{
  "n_layer": 20,
  "n_head": 4,
  "head_dim": 64,
  "vocab_size": 16384,
  "norm_place": "pre",
  "norm_eps": 1e-05,
  "positions": "rope",
  "attn_scale": 0.125,
  "lr": 0.00937,
  "lr_mult_down": 1.5,
  "beta1": 0.9,
  "lr_head": 0.00624,
  "grad_clip": 1.0,
  "train_tokens": 432300000
}
MLP neurons of a small language model. Each row is named by its layer, matrix (up: input weights) and neuron, and shows model dimensions 16-207. Each number is 128 + 24 x the weight over its row's rms, rounded and kept within 0 to 255. Numbers have three digits each.
After each neuron's rows, "fires after" lists the tokens most often just before its 100 highest values on Wikipedia text that the model never trained on.

L6.up519:172118133119111145125137155138185081136150091139096123101144124144202111105105118164100123136120142124108083126148117093107101111115191135159135149161127115106120097156102130090139128120155125156129132190167107154153099177104138082078152123150137101149094147136095133119151099117154136106091106175151112111169127137127087117177144110121123095151104102109105154082139144134144137120138096142125149149124088076099098106116129114097096117129131164162097105138131114118157116111102104127145130104165113140101139135136148135138103114131130107121123124123115217140150148179103145117
fires after: "|", "\n", " 2"

L6.up981:109102124155157120108118134120113135140136086124128164149128148102131099127154146165096165107099121087127120125121084131138101148089116135112137139103191131097144130117087127136056110135144177142124146158117099143114113153130068137110101097120156142138138121160124158140133127148088154123108112130165142136123140126136144112110133127134149149112153083201117103128131161134122138161126104113150154121129124076127109129124144139115128144141157086141155145177101131128132117142132135155140142187175159124183178100127175113138086093165105119125089114138158104086133135130129158176
fires after: "–", " ch", " Ka", " Ch", " ("

L7.up63:154134122131144140098114155158166145151138125096109104114123149158127159096147148096134141123143147152093156127116134145121138129163110141117143092132185134145121146090100169151160103094079129138052110097117126141126127113164084103134122122117136128174125129139185109119115172113125141128115160152113155132157103129128155130088177135162078130147124140130134116131152160106148122155121167155124143117114089140138137085142137172096111131194126120119107112149118154129113160109082156160113092173156141118109119096144153131171109127109124082109156125127131126114132119149119145136
fires after: " the", " a", " an", " any", " one"

L8.up1043:104110134095104158135114137103131099138146132133148155107128135128127134123100141130097164124119109121110179086179134118142147120114158107108109120132128098105174110117137092142135118130149129108116119130146124120105136098158088163148145141122105138102135119092143145130137102078095101135122127122109094088142097163121125174140111136133144121128136153116110165107165183130132148143116155135105130157127140088095139115130142129103126129121111110134140126143081105129141100084123085110143159101129123168116144073096161139119097104129088144105182118144140047138116137167076131164
fires after: "==", " ==", "==="

L8.up1091:065145114128135160140111136178127144136095102145142149120145141135150154140131080122084170125133128119131184126166110136102143118122100138147150126107118149116140147127128162129130108102110118108079112090167156132119091146175122108147135151137113100116110068122133155094140143129103092161118166112191114094138125119148105130122148148119155093127206106105097135146162107127182168129137146133133125155115160099111132126121132138123147080139124125093183093101151171106132116159121141144110146152101127113153076116112158099105133127099137139103102103168132113178120117111078141115
fires after: "===", "==", " ===", " ==", " Pts"

L9.up726:134097082124140140099125145123127099128110113124090100089120106135162116087114160141081163121158138131142110117116173144106113133156111133156139103097129118117104181134097128108091145154113177159147126133172131145155135131152092116162107120177146153167121121161066142153139094171164136102121088165133141071134146123090119080125114126146138110098113167162169106166150109118124103133158129109120119108131121114145168168100108126148145120083106113111118120094130119147146142122109107162136149141119127139141071124094122136097129131115109105142139139109123144112151143114119155116
fires after: " Gr", "==", "===", "-", " \"", " #"

L8.up1247:101066141101142079121135107179171106144153109129118106161108136135132092141143138160117175156131111131165135133122121081153161132104143153121174166099105100150144121130129118157079112100142156137111117122137126127117139133142138113119120115075116129154078100116095118114139124145112121123162124125143127169151121103163134118145134138085111136134185114137132094094145094093152104159178164098159125146133165085106113127155116111126107141130137145106147141133155114127128123142142147131111077135122147134142115111146151143113123126172072129097121099116151158108094137117068129108
fires after: " C", "C", " B", "T", "B"

L6.up407:103158126138167117138119103114100136167171087098122119136091124072121111121147071129150145155052105157185140153154133126140125092171147156125152124098141184140137169125131122110143116140112130112158101097158144142156132123094120136140096135150113135167123127113120127136135107103125144111146146115136132126058104147169089133116152076125097117113138109166111185125109177139148110106087122122178139128114106122104118094148124101107168158140127097120116099169092141080119131140142105097087110106118144133141150116137174126164118142121111113096128157123130120110113125126152155132
fires after: ","

L8.up466:108121106122136124101133148103164126116155129150101117105151141103135139154082113087108116146123125122125083147122147108092116126128116106133134087136105154129149135113061138103121133090163087135122118096131119125155087112123131072114118153092142137097193153131152161135123137107112114145126147123130120133136136170117129118100141138145101141126115105176090108085125151175121120173149104128142123092135130136174132121107109119156156131162184115150136121142142157108118109118177174114133129122170128210105122171161114137158147160101123096145120132124127134141090162127127143151
fires after: "\n", " |"

L6.up344:174109105083103143121132092126111131179119122144117117125088132106130132100136118147165148145112165123131109136133125092132121159152102147085102166096158117166144157138107100154113161168138134110115118118168161092150126117127088094115157119113094162109175110121126126198156084115123105137109127123138156113104112133169117108134116097109135148147129145117169153148140122081168111140139115120124150134129174123143128124143110117099140134158160157085104107127041126100127165166098128078150101123112140165150108181140130140133185108117087137082141103153115085112122149140137110085
fires after: ",", ".", " that"

L6.up905:105070139126104141120140124130131118144124118096153157148136124163106125123129121129096162103108142147128113122124136056107140162115146105107073103154157121083129108142179153181120136153078170102145123162120163083134143116119094129097139152137164146146147093149132163102163121161113133147144073115144127104133160147123124139136143106177103100167126113087131088142156145135115111127128117133118141114131107110136118098103079127143122161095126143132148107158108137156137151106089115117159123117129130113102151130156115087164177125136097091133107127118101112107100174107147128118
fires after: "."

L8.up186:174089122125108145147158100102122133149120100119113146124128121101127148128106142123163129119199121144105110150086158161107104131127132179126124126134123131146084134097103122168150065117157117145099135099153106124143088089120097129093184101160133116103133107156135123132121112109147128121097114129093110145186136112123142120119119128136093062131137150106146126139145143095167136134106157128122097171123109141131144121103113104123125118124151131176146140121073125086125134104113125109113127158100144089183147070144144146163158166103178134183081160156111144117157098121122142129
fires after: " the", "'s", " was", " a"

L7.up300:154124149126139158114147107129160097166099163105114129146122138123148122147175121157122104105119115131084121099168141124106141119162141077136120161083126118101133190132108154143130152138118172091112121123131103092110140152147151140171076129097095161109128075171109160133103135117115121111160123156087121115143144159124102115093132166117115121151138121159145145137134132124133139119117088106108120081107137111122107084151107154145169106114138145128119124122108110126135149132088151115162106124143160153146105157170112092145148147108103124128127172109121108135130123164102127139
fires after: ".", "\n"

L7.up250:114096106150155127117104132104137095126117129196137099088152112141116118123091139169129138164151148125170113123123145132182099151146106149093135127125136143164124172157113070154119151129107122100064111148104128128165084144080176146091111169085114157124137110129159117126135104101125105169133154158132128109142120096115136115155145106160125085117124131122110129143125089140095077158129123114153102091115087083122110156110121146146161130109151113127125140105103107074140151182139138093118143158108139071173118134100140142128136157097111099111118118150121138135110134136132072134
fires after: " N", " J", " K", " H", "'s", " Sh"

L6.up665:105152118159154107137107153127146147120088151070172140122109150104162131099113069172145127127119120143121154103150114103158092105141098087153111131095151126145111122124097162173181108135090135133128133116107079149110125083167140130110127109144117092101153094156129119154142137108138155110125071115140079144143129112169140153121167110118141131113159122130139146099171126122175137133130145149100164091118113131119130110132120126098143094137110105118117087137108138126084133111113105138095106094071076119106155139131156131202114147107150116145139154160138147170156154144131104143
fires after: " the", " a", " F", " The", "=="

L6.up977:116157121137140136131126102121128170145091130100151142150124090110135105178101144087192101118153115129132164154153125135116131109161108120133159107159129147149150173089116139131141115089107135104112126116160125104142123120182112133117120126147147145128137132114109109129138205091124106149131172125108126096146129129081088138115117130123137118084100151150149147087139147168162124074132095093066168118135127146140112129076124157100125116166119149109103109151105108131126094141114123157133135121145113113105089131116138106099141130073113141161124091164113091104105120113103120151
fires after: "==", " ==", " a", "==="

L7.up229:089132101130085122125083125153149149133116153141109155118115119140134102101157110124139096163112104109145104111132084132136182127146108102115120119110113124140168156134134126101161138135116167152129107091139126130101128098108187186096150164138111129104126117094201103103157131128163147143138162135122153120130113128136112099153120072118078119102133092100117125158114162158115145132142118141105149170151110155159108110148157114146157085106076135076153128152131132141123166111138120090114155153132152106125154114161108134134103153141091097081152140094153100098101123115164155131
fires after: " |", ":", " at"

L6.up766:123135077127138151116119154099136125122154120136115097136130130108135111119155145088099141147139164104116155122109135106085107150086134156111124074109138144100152165140092081138082140137166149091108145117118162135125126106160111115144099111098140134114092141114145135134092137147141137163110118156131135074158110109153093156136152142184095119151146127136166100116117154085157139190134149160109122179139162131150147123134135166122153113140134171117160116099136157158094096126109102107132126124157157160126101134089097147096145100146081117124170111129102105137149132147102123152
fires after: "==", " ==", "===", " ===", " ===="

L6.up103:129147086148117114109154141170152132123151133077111136137160125120113120121137100132077157147094133145112109102170087058114157162142088130151119133169147162155092121162133154171107121136092146159164081123171105139137123103116147127152125117142112140149148064108113117089144131103106148120187164145096113129094144097117087125144110093148135139136153099150159118092100135105161111110137166098084136101112104142117110174115109116122103127139110133134134111123152127142089124087110117131120090119110130141129086092139165099131131159153116114113127128150134123092121135138134141121
fires after: ".", "/"

L6.up474:150104111142106099114122134062172105127097135089155172081162117096131123098145119112130114118138142106117153109166153135125142102103180122105144114145119120105131162133086152170116119142156173093127089128109098138167073083154124088105136088156115166132112089149138126123103170172142136133152119114097113189129131148124100150075117113135114144128105106141145092104142134145095100142119166129103127135123141110119099160146078185132136149119118096103136132121152098138130121102118126170165149116153120133142088127116155077093134106155064130157104105109110170106139120142122144144
fires after: "\n", "==", "===", " =="

L8.up1096:135157118121130149136144143103110127132153155119123144107134130131141074136118119122150113190120131167120150141066152118116131116134124150108134146148128117112131171085142114114093133124128149088166160142138131077146186136146111134128165132129176151111097108099111134137109147116102128116123159131109146126124104098145146196145120129126148187174120135126116140109126138116166144176143144125132089092119156110152115110138134109171125133168120136114160158100065122109159115145145122069119124126121114096147149172112134124150130092136120125107172153125159135095170128135111150113
fires after: "\n", ","

L6.up1220:117124073119103143131110150153124135143064118154117111109126124123129143128164161165107138099116142138166142119130187085098121168168133139114138149121151126127158109152154161119112183092103138098124091137151162149148126091072131147110097131127096213109105089125097102127149138123125138108169098110124115097133123123154120107073118105165169123141112118125134129121148131155145175117146144134156119176125116156115121107084112078095128134112133110110123123085144142115118165107103090143149102137135129144139096115129120103124123163115128123140134138124112147116162160140103103121
fires after: ".", " as", " is", " to", " but"

L9.up369:112072094106105116120137152108125108142102112161151162084149200108134116145141148143137122067127099136122117124113091114116142123140134143110132100132152152181106115138087131144127116155095132143168156156108129162102137145146087169109129090168143110125121154122095189152134132141166141096129128100158151164108115142114145133139087109108115094115126105113134164133128102089085150142157081133134149127142140126102129092099141160143139161113131134157171139149100102139146141109134155158125149116149144088119141148102155146147124091132116118107094137110124150131149127159125127082
fires after: " +", " −", " (", "-", "–", " -"

L8.up193:145112125147143140156134094106118124098138134131127141120074104147127114108135102115116160123151136175083126135075147111143134110111114086177144119130102116118136144149141129121105155136095095120113103125099183081168118090108130107129166132113105108105162166117150154152132125105127111098122150102158143143168108128137187109135172144102148168187109095123148098127095141125102101165135098130119090121154105108126109117136133143166133114105149082164135109100143138115127092143134151146120155116134111121101157167158105146180107120156120083124126124090194130094128121133161114116
fires after: "\n", " Z", "az"

L7.up40:150112097167114111134130089136107156120107079107111102132084136104128144149145114108128084140095146127111153140116127142153117143155109107138144169106154153149111160158147154112086101151156111169144124095122162125110178082105142144148105127140088120097125132109134102122106108126137110148128140128091045137093138127136148104136112112126152133143165107126169136126116114153109131121114098141127098161163148098184136142138174121122108120090154102110094161124125150098117125153102128117124114113154141095164170120127123128126150143144146117119129130110139170098094184130144127125
fires after: ":", ",", "\n", " that", " saying"

L8.up550:125095140145160134151139134118130130148131124095134153104144136097144095123094102116111103109107149104149143140136149149129148141148178116153149122142124154137127130156090093149107120147155145144129116161128108120133115136119158137130146138157189095144124133071135183076144127113122111126126109169090097122126191102087132142143127181141161104158128118164171111111130171175123141132122132158120113123137177162139127138148129064141141134140096156079140079133103131082159128115138121130118157099122120122096134109066152143134171152114117095148149163134138105105147135135125130123
fires after: " the", "W", " tr", " b", " on"

L6.up435:130140127104147105069117154153113111142099118116117164122162132108155128150164109122120135118161164152162109118137127084165111144119124117141115147091131126111144124127136073136113091130164138084104100128084177125136093167142129091129131121072168105095121100112158146163167151116177143109135081102119168174156130098169107123107156120106114138121100113128089147088151167154138152130124106115123179163157135169093161092110133095137118108123130116119092123146061135124132136154125113132131150139116171178140094119135188130125146106122142103133141205124142123105138184138100104108
fires after: ",", ";", "),"

L16.up347:128105135136123076131116116143100146112121134070113149152100160174089126137089114085121112156161129144127117136090165152132152143146135116127139133152112148129135131116101153156124112132170140161151166133149115097110102159162160064124151123178117124116144114101132131138094115153162175126085151121110154149108116125164106088102114105141125132090088144139134173092175118135139080138136120162109124116139183104144094137125167099139127101140104151121131134130148152118124086181117149094106127130135152144161128131166157152186109118112083134119106135129096129124110119098145112085
fires after: " |", "-", " (", "SA", " \"", ":"

L8.up1142:159101121159123113125135154136132136084135152090114104156137140125176105154125157116129144145107062123136129101158129096076107147127157156090132147156098146121155147152137112142128150097160142143098100163127133144146166089117159141057147135096144153083132088143098137155137137144141113106142171132124145103138129131194116174113132097124124145150128137129114082107141137153166101123153124112123156125138118118137121151142165114102114104117111145123089083106120105120152080130111166129127128158133130123117146128112122131122120093140132106055150109105110158100159110147095153090
fires after: "|", " |", " De", "C", " C"

L8.up5:131138139138120116173124115131154119092133113113089125100116109162124140170118138114135148113129119138137134122169086119136129120155186152090125182146162153119132108183137142116096152150124171116138133101162093152146130138127151120074125129191125177112119096126193134129091138121129080154131113144134145161097134142135094089159150094167118145145120109196120143139157132125109111092116126084175113147173137153129121110123132118149152136153135130119158149125118133110127112139094089127136134142107094098090120143153101094119110118146139122103116119114168121142135104134084115100
fires after: ":", "/", ".", " Are", " Is", " |"

L9.up1025:153151138100114101113100166102035120120121107136141102103157124106169151153127091110113079123101139143146141093114161129141138138134131119154184102077127097156167103092152120145078111099118122140167140121112160133130135128123142138116116124147089109120111147124137130156161110119129149117151103142162138136162087112120149129153137139157134134182140126121177110129143171135124129141142098159154157158078103161152117097142094126170107136097067111153135191117152132121139150145127115108132116075113135099142129152112137153096134139141096098175110145097160148108119122127175144129
fires after: ","

L8.up49:096162129144178154145117080131109129155114161135125123185135147091125172108104132145139133114138148079132176104147143157102124151106114120105094075105142138129127138090104150150128121076146136107151135134118124111123143131166066141145150136163152119104100146140088105130176150112149114144161124123114142130128156135056146089155166141111111107103159129135122154137145125163152144103098143164104111147149109154126114087091163163118187100107134123124148143158099118138182137119130151117128147087087090156169085112131137162140117136118128157135147143174115090098093126107098110147
fires after: "==", " ==", "===", "M", " ±%"

L6.up1227:143099133126136109152087073120163081144151128184158094110132091127088119161121171101108107101090156112164096138116112075143148087147125137114130099179156108140161173139165112117077150148083154117118139142130086099121124166130107155124107142128131140124113099159133088113146159085131145116158146144128112088088131182105131125137123125159119138128138110110110129119125145113155145165141157163126145134128108140123156115107116143131124118125135095114110130135149098131121130150133077151122147106143119097144115171147165131104148154095136127105106112146187126136117084160131151097
fires after: " H", " Am", " Al", "M", " N", " Y"

L7.up711:104108147170107102109133142136131148099120166148148139140118127131116111156164149136121114081154114133141127117195121114104109134202108164154135121118097179129142165116109092143160115154084098150119129148159126144072110129142139129103124151139071119157172159139137153126149113138129121150044113146174123133128152123142102155119111103117086144130114108135139146096104118092124107143103146137106176068155137113132161114155197148121130134152130144136096104130148142132114122153176118134191149106124095095100131085154094128108137146128155102107116110132136121151093169122122113138
fires after: " |"

L16.up390:101125132091111162089134117105157117099138132187118148136133147145104119134150140091152104100104143140138134150113165113114125119079141113160101133131133125124135115125121139112143183127119080120091115106144119092118138124142143119111139162139130164087140125108095147140144090125127129139128115119134126121177127099121106131116119096105138127179090106146135079147155114098127137160166122159121115145103116117119136179136077146152116117151116120171160135096088184110103110127133157105134121129124100115120116150076109169124119120120069074150118141073118136107108138153082142101
fires after: "\n", "."

L6.up376:128118096144119110125120139142154110151137082115108131152159104117113126186156164100104119163133149153160129118134133152135103174141175131143102138125150124081137160116118136068129094115107109166148120118095098127134175131117198149149140119120112151122135164135110080187108154131145124140131129173155171122159106127109144125150107148103136105103121150166116121118122130120132097085139114148163095150074108160093140174108129125112099110118112110138170143086133140111107125140094174117117109131129149099129134106110118128127101130171093132151114110138134136149074129124085115137
fires after: "\n", ")", "|", "R"

L6.up636:144159117139073160119126157141090153113133116088161115128135084109115150139117110149112169172122147148138137117116149110108167181161133136154103134105154128132125124152126133156106114167153081106143099134161116136187139109142128096117164084161131151149123114112138142155150146105160152128108143103099128146148082112153133135099117140115100148118141099127135166129136108105128112160133141084146112129117094084144108128108125118108104154150115124118135121107086151116103127128108093121142098104114114146107130084130141115132123137137107098118096126157089090119126075114147194132
fires after: ",", "8", "0", "9", "6", "5"

L8.up1051:095139128125123138126127148157153131103080124084151087134154127124115181133136115121081157135121141077077147157170162126132122163107147127103141112117119128152121141113085157122099105114127126107092134123109190139136140129140125142133077119164117127137143089166123135116133107120159094168123173153124110128117133106123128159089096157139116086134152064140152067140178128131125127131117094143166143111104178108144113123120122139147129075138145079144184129104145140153144142095117138169111135136118100159108065118160103135098136129132148136134102128120095105096123160109113118142
fires after: " ==", "==", "\n"

L8.up837:147110093173158121133100125135072102123175129124161132121111119139146093132174119157114114154110125101113184126105148124138134101141117155128161137113145069102084129115108142137148098104135117131103153156138125114144169127116113167134128149127150126136103154132091107126128103179128126075095134081099157136120119127155128134121105147116169115124132099139118160100113154158131114140142138126128153146122123135136145106138133127167134147123130130131098091100097148118192079084115126115163127108099145156140148127112163110162105131102110100133169096135124133109097067163127147158
fires after: "\n"

L6.up217:102102147161125179112156139130136078132151125108133102123160106159103124122163116144134128144175117128123085110129137081149129151084134136169173131147144145094132127111121146161135138147137131062133087132138155102134106124149134123077103162095110173129156141137103140146112172108152125133128133121117126115146105113133163132145128145127111151137138141141131153129095081178129168141147179124178093183121135135118114184112126082149137135104120075135130125121105097139102109152081103143186120147145113098081116090098134121117122134119109153137116153078115097181130110113107151097
fires after: " G", "G", " g", "P", " K"

L9.up490:155093113147110147095140148164081086103153130113155131125106103135181165152134159135117135126129114124112152129147097125116097139136216119077162112129134150143107159121123125130140093134123109157063155153098143144107150141104112127123114140149089089148110139130105145144133159147076173150125115093097143122124138167077146115124132111125157100157112116086078143119136124106126128148144124164143138141146148081115118138110149143108107127081097170139163100140117153172148088098137119069131155141146134133119067129127116136157131123128098152118116124151143118102118138156079144128
fires after: "\n", ")", "}$"

L6.up655:118110158117134177097124147096129126181110111103128160096144098107143148135081106165152151162097159133129133111164138126106151112111112163119138127115137173098139115099152118139110117092167159081123140155067167113121128178144144137136122115127095131159097080126129131094147107174131145109141124124116158155119179188149128158111164109096157163176097118110109152131194117099150121124141124099146117094129142129136124140127088142110111112072127116115139148091068143180142123124104106151131145132116120119143104133102153129145189155175148105148125105171156141099103098155125122133
fires after: ")", "\"", "),", "\","

L8.up478:147133083126113119106143146114123099145141130104091143125146065114138118105139134124134178146114131135126103096137143157159086128111109068120133102164114097131132134140085077146105132140124128092120171113075144111146118119173172095094131141094135128125114153163118110181157144154133136087082094120086113145066100128114151117167125130142097155156156130155115102139159094126108167127157134169098129166073131147155161145132113115123107133098151160090127135135123114136106135166117146139096142155173161124136111126101097127142161125146106161140161113130143093114142145167136141109
fires after: "\n", " G", " born", "G", " g", "-"

L6.up622:111130105130102111143116103127111138167106084115157155185156137126108145150130110116150147143154131133200111106121114103095104116141162082154132167125133153165138140135121152155126162132104116140135134131111149125156101114117144145100111136169074131168109135134171107111170120133143132165182139157158155174093152129155144131111154102130150134157096079106140175140107129145099102105138117121101114139145123137142129110118136080140126145142126145105109125146119094092102145139129125118097119115145126109097143126142134112134090168143142137116094121113134104121111112148131132117
fires after: ",", " but", " and", " |", ":", " that"

L6.up11:140144114144140152088117152145091086141106115099160182083148126158182119170171081110125110111102112168096138154111156101125137164107134125184134142113120115118122084083135135155106116133140140098067135130121136108147129113150147066132102104132128145145160131105138114149178125159123173120143132128123172133111119085110116115082134121107108136171106107118140136128156162136166171083139064134111139122095162151102133125150143124142104111144130107114104163148120137108140134136112128151156116141147099166133095118149161107126135129115125132114123146148082119120096141150143146148
fires after: "\n", ","

L2.up750:154118145128128077145130110146107138132124122138114100119134124138148121145136106140116114080156120164155136136147145118145150163170113138122088148117116136137142115137184142128120095156154142150145148140083141146126154081101134158159168103133094087138139126181137090139094138121131107134146114072163153155103102151174125157103112143134112140103102116090130158133179135137138128100137126117096127119133138078131147103157123132108142179139108151154130135163104124105101105121131128088112120093101118069142147130155172103131168147105134109143112121131126145168128121133150105108
fires after: "\n", "."

L7.up117:155107135187137117141123130148117123123162145150155113137124121107146119089132160141157092147151128097144150118082134114113166165147100140175093114134148133135165172123108115136114081131144123147127108149116138127124090136129129097109127143104112142117168146108115136162102154172106139082111124116139103139140130096113115153128135105107094168113104131103111174154102111109124138141093084183085084150106139109128133098149131121133118181144120153126156102081117156133138148143099124107128133165115156142149088116130115123144127120115124096101122113133150115140114097149136090151
fires after: " K", " J", "K"

L16.up1066:104156140093160161121115094157131132109166097113135089104122131117171128127133138131107091110135112117127154126144099139136204149115107137096130127061130143137106166134125136139132122127174153134110152100133164105108096118092158133137126087161135144110143135127114113101153104125107081162116096139096114142142130097153123124141097150090110106153129110083148099179115170122146142102086107128180154132159147093137143129185125137088136139112144160131125126107143131147123143116142138116119127087107144095140136112158130128145110083105117103103141105139125128104116142115105088124
fires after: "==", ":", " ==", "\n"

L7.up58:161138138139119148112161158137144129151111149119141167123112136163122131161155127082106109064130135158104107104107129130104162128117113104130104131100112124115100137097176083127121136131080157110158134096132145144141109146124131112096148130122125099132141139146129108154167124129115181113114106087151147120118137118186131147109136148116184131127109134120118124079164095134119147138125120127111148107144115149130157142114137144090138146123124118129132118185125138108150136140108087093158097133170159104156103113128151131130122128105139116099145130131119081132100132121121096104
fires after: ",", " and", " but"

L9.up370:176121158084113153123148141161163124133134119157108127178152127131111128087083141116143071124151125105085130102143134128129148131123102126114153127129129120170114112108115126132155134141160142120155127062127114124137112089143148126186103115124166139120140135144166156096151133155153113100128125099126123121133109162115150159061101116126108116145120128080055110140139118112119095139117132132126156160118132146095092114096185181159140101122125123127118145140083140125153115120161109131146120135133142107123125103112159107124103114147132138140160131168124138123097102188137122132
fires after: " 1", " 2", "1", " 5", " 3"

L6.up219:130088157148088111119144145155121104089112138129116167121120122170120170153175124120104147179154164125116115102147129131107112134135121177151171145132131092096084135130166123079129152088120093142110139127145120159162128180111134112117118161128128119135135122092113101110143105118115154115115135115143133115124193166148152116122146098116121130140100111108118089109204132148101164101089132150124122128117158142103140144130130146133098103141169140112142077133124081109124123149134068108123083125141091147134088124152099141129138154132143116053158111133107090106111113135144138109
fires after: "\n", " Sh", " the", "Sh"

L8.up190:149092140152102121119138123161114138164118103147133133145118148145159114172141129143094120101119096127101092132102123125141126100109153096125116158164157119152173150117073136128117120171146131123151124140144120107150100171106167168136120149121117142113153133093169142149098138117128176129127172126112096097141135162081094127115094124135077140152080092116129162088144143140106099128138161159105117114106116144140092147156139150108150152103113156136080124105095123117122185132138121114124090124183136141212112104086103136168163131142151153135128167159162112125120155119127106123
fires after: " M", " K", "min"

L7.up25:118117094125144175147162111115116109125110122106158152098153173155180104145119107140083140144116101171148113108142083126130108150105123118115116074143146105130130134137150125132108104105138176112162186154110087173140129125117096142145130122151132098137107147148140164154195137106152138142117125149093120162139110146169136144145097154139132093160140127142125129141129126133136109153125119130085143084141125117104118092152118137107132136090098151126153155135077114155147137133105127142100125132192089104171152108111154127149102151132114150100112107131089165103141112152088135086
fires after: "-", "–", " (", " the", "/", "×"

L8.up959:114118118121122134101122136111115120109151125106128145125126143122127134145154139137122136138125164123139165130107151088112126109130142125145135137085125105096141127083122141136127161108177075160135137115179167117136106121153119141130080120134125134118122114121119165095130161162110125133177126115114123113116107111127152100135098129117085115193158109145092117129152137100152106108099123138168125141138092133129152117145086108128129112159146127175151152127123116129129138181089120156133113096175127144149095142137129136105082104145075104104075169156137162160125094090095152117
fires after: "\n"

L9.up1230:159123183132115156133149132174141149113173133128123124145107126135124102121088101156125175131128073138121135121140128080147134135143096133164150138165148111161093142098095129165109160123116119152131186110102153142150133089150166089164124152141133095149155102123137164163131146102155140127144151145103126106113107129126118142150151112111098141118132102158140113138125149103166121133112116131127164095085106107129098141109155143118149097151159141186107143139083084142165133079116141071111131126094125106132162105125174126096102109103105152123119113101165134118117127142090120140
fires after: ",", " 1", " 3", " was", "City", " 2"

L8.up1199:149111107144108112164089129125099096113120131113133133117147141127180100143120143140112117155148122125135100125098081155182157133140176111118133159151116138076156167113126140086104105121158129114145126130154152140136114148149126101131115150121107135156139139112147117129092156162153154091096150177084140136124124159105116088134129122099154171159118116125159142112144122120149095108126133187121113154096149157128138152115095122094145092133070111085140129146139131124078113133151140121110140163143149146102140084137154113109130140160116102103133124131100159152164080087114106123
fires after: "|", " C", "C", "R"

L7.up289:156135082093087148115148131147119104118129103103084170136144102114125141094146137118141126150124113160120088132116120147174130096138139103111064149131169151152166134130128108148119118134117136143135127102094139156141116089161119101143108119118134150082119152104153124152124149149096139103098148124110095137143156156144122131147113094107146107117118114125119141140149117140147133178139101112148095168096102112161087143090129082148124107140132177138122092095086151118146127156102156093137101119145131135094125133114158119137150181159147123121116151114135137104129157181141176119
fires after: " and", "W", "|", "E", ",", " It"

L8.up1144:098109133151128096124141077187103139117159143131123145120149148122141134138145128147150100114132126147146094119162143100128151108152107113134168105117070156123142089111102088116112093159100113117121112153157143107118102133157139137112125113148134098150155119131155105103143147133130071136114089111172106124124107091132135171130091127118065126129131136136139165120144086126095116132150114114121111101105144073154120113113120135148142105137142157133101131121129148148128143114158192102120138126092128090137097128135142114112138144149146148128135106142124095141133138167142098151
fires after: ".", ").", " |"

L7.up539:088087123140144144094156131137088128129152145138124145130141132134129040180130113114137121129149126132121114127147136072115139093108120156137136144108102130133094116103111138131099159114114145161087131159131103124162086113178174083096167116139125128136154089096137183135155138152169155112131117095135116152101092130144131087110126167132092139123087117117111110138151126114113151160136156159099135089115156142145124109142112102144133124132138121143136126084157119100142079130151167151137137131093180165148113157152159153130108135106155116141095128114122079084112117164114170151
fires after: "\n", "==", " |", ".", "-", "\n "